{
  "norm_eps": 1e-05,
  "positions": "rope",
  "lr_head": 0.00671,
  "schedule": "wsd",
  "batch_tokens": 16384
}
MLP neurons of a small language model. Each row is named by its layer, matrix (gate and up: input weights) and neuron, and shows model dimensions 96-191. Each number is 128 + 24 x the weight over its row's rms, rounded and kept within 0 to 255. Numbers have three digits each. A neuron's up and down rows have the sign that makes its largest values positive.
After each neuron's rows, "fires in" lists the words (lower case) most often at its 100 highest values on Wikipedia text that the model never trained on.

L4.gate101:137155130118179145141109137134153096170066115122144163138161153099151124143177172074159107141120127102097130115107122136126130126112098129133197102110129083124101123091136102147122139143140124159151137132093094104147160166133153130120113131112065158159152097109107120116083129121155099093
L4.up101:128116085118164135170117100131167118137110118100130160112152090121116091143116183092109094150111156095130084146123110194143165135154147149144144146147123138121159096162085150115105086113131116140164080136152135121131143104159098090126126139148114148132126109084135132090146120037162147125
fires in: "two", "three", "four", "six", "five"

L8.gate484:135143126092094164134119164120146132162110114162106170160137161156133140109091125120090107098140094137138093115123110121143154138103091124096158106089169118092084119113114158114120141162135129112119118102138113156139137122130103133090109093100126146122079141122143122164146119137132173156
L8.up484:154146126115120122179100117154115144126103130133090147172101084145135160155122099110145159134123096139145139108136112124147133100117129141099151136164160111137129111158093137142162164135116100086128129103141158136135148080157122093115140124086063084130147163119096100125159133126124104099
fires in: "a"

L4.gate299:110174120128091133155141143075114121149117122109170181126143121171177165136144147122153113149150143125120165112092124142112100158116080134133154114088109132139146162125139096151126105152131116129085144153118137148121111138118088087098112178127115140121098170116085123144095120091120145102
L4.up299:083137150147107121112126134110156141141092150137138144120154142120135145073139134164116114140155122124158172104150131165134123122136128155141085137138115102183088175162090110166091083088121140133172092103132095091101152155176123167090114154138131156126137157111122114071117063099137147135
fires in: "5", "two", "12", "four", "three"

L5.gate287:134087109141101130160118149132117125134175141091129108130112143147134085148140132120114068116095122157118150142116103106148155107130116128141113118124083148109147150118111064121138141123167101141089144161128130138166147122121071150140183091157089168116107128163123114154149108114148150118
L5.up287:192101144123139088155102118143135124158172137110148125118144142090142137054129113132140114127140146163167121115136142133168100124114097120136083113129127163137131126105124153153123132117137144134139186089090132118116124153130092122151116100149193155167107087142157166114158113124139074104
fires in: "and", "also"

L2.gate269:133160130078088100085108146154124160141130138149166120141116153133141140116090106137114069145128129146134094112123141152120102118132116147153128126140142146134123153119133137158148114189122146117104115095121092132099131101122132107099175081128143113102113129112151127129120081109087168160
L2.up269:094099135104098167124119141067131133136110176106103102126120110139095107116176124127107129105115095123136094173141109083129161139165139169130131159097143083136143079136119112101130137107178129120089119109105125148133102120154147119118105146118163138157091155125121113157133141139107082128
fires in: "a", "amount", "average"

L4.gate201:117097132135100133117106128179092139162131127136116077113152109147145116137094152100117104109105100167146090141162129120163135114152142158144159105109103135136123157149138076110149117117147134137134141136111146153141195087111102105140163128155140104136091127104141124158139103093086138169
L4.up201:150120123141123169070130131161130099166122130119114110110149081163147144145091147124160144155142126180150154128161105126143147134098122139155122110093126154106100123150140094119084138109139141109122116113086169108149177100147108131098131106151149132141121142087133163112152099112074126131
fires in: "but", "and", "this"

L6.gate421:066108072105095115094143139096125134088146112091162155135159132133125162105113136120116113125112124105172131142120088120126144091132105151135109099143160107156152148170123161137178113116134084089129095118116106115135132116128156052112130108179123161132150096186146137138151075155118151146
L6.up421:165110083144122138108099156125144158094167146131109143120129207144115098145152125140127127149133136121094119139125140160144162130148089162132107151154133151125134115104099152144142162098109107120102140116147127126090106123134126127131196097139154143137122116123168080130141115123139125126
fires in: "a", "door"

L4.gate385:162186105134098131157129140129175122135146122084104114092080132150186098140132079093135121139142093112141157090149109130154097103129131142127166111128148145103142117129152103133154084139107130137188127126120072160112086136115083142152122128126145119136121130084137157101125090146140157115
L4.up385:150127102134154130094085125120096132184107173164144086121130069124146155093125100152151126136135144174129143156160101111152164143144142171116109114099114119077135126139095128168169120075120083150101099115171133152135140117148147106120133113107107116113143147149167144134150113156063116139
fires in: "and"

L2.gate69:153158124176104131120132156121105134110126127174107128124127146148178123133133105137123163148095161124106088126081107177119151096158159132146124158093132144137172169113135124157130137093149124131153153110126127098104112105123090109110115135090177166094118084122133115107154114143112120165
L2.up69:122184147157138129126150087132162094116111138172109130186094161114151162143131099144143096106113106146103114114123126143145099089129126114111124146141087150136095137131118155119165135091124121145186106124096139140156137108157124119131139136121121123131114139121150135092073106164086155130
fires in: "had", "has", "having", "have"

L8.gate107:146124129111129115154121111128118190160109125120123175128148118091158166162147114109123141089149102105122145117154122143172129091114135148151160105095162128137169157147133112115140148123125187172148148142111089090139099086091152130091102142113138154139150088086146106143108132118147115125
L8.up107:159115153108139106183140110125105136139128161155108138149154139097124157119138130105172143136106146136098105095142147083154143094133132118155089120091151116121136156157149111126126133127142118091159120136127124120156109106139107079102147113094152104117109094145110149177077128160152101178
fires in: "the", "for", "began", "had"

L4.gate480:154122110130092143105176107082099132125120122121111111127141133126149126138112146110145114164114132151106139125123123150117091101147134114177126127118175169137162174143118097152101134114159164128163133139130124093119125112169122120118138151099107127156128107101143136146160144131118138140
L4.up480:155156103155156134116166119117090139077064147104135097151148155163076162102110113104145132139115187142130123163166105125130104092153133113156122129129111129146157086122052118143152136128153164122109152161115142095126129103134159142091160135108118130127133117087163153143092127129168153146
fires in: "was", "had", "were"

L8.gate335:116116112170102161144161111122120171103116130126148115099141102151104092140105104159140114188087116115078167137130107140138100130120174121119139179145116148147134141120159100108144124161112116128113147165101117105092107150109114124125121089123071134101155116154135137107127152148103118122
L8.up335:136148146148126145164138095125122142093105142159109056145102116168164145117121098168143129134121095113088100138098098107167126105114124114139178149138143152120122112126084112123170194120116121086154168145115119131162096117126087107122147132140141116163155182093112099078133109110164128129
fires in: "may", "was", "professor", "would", "does", "process"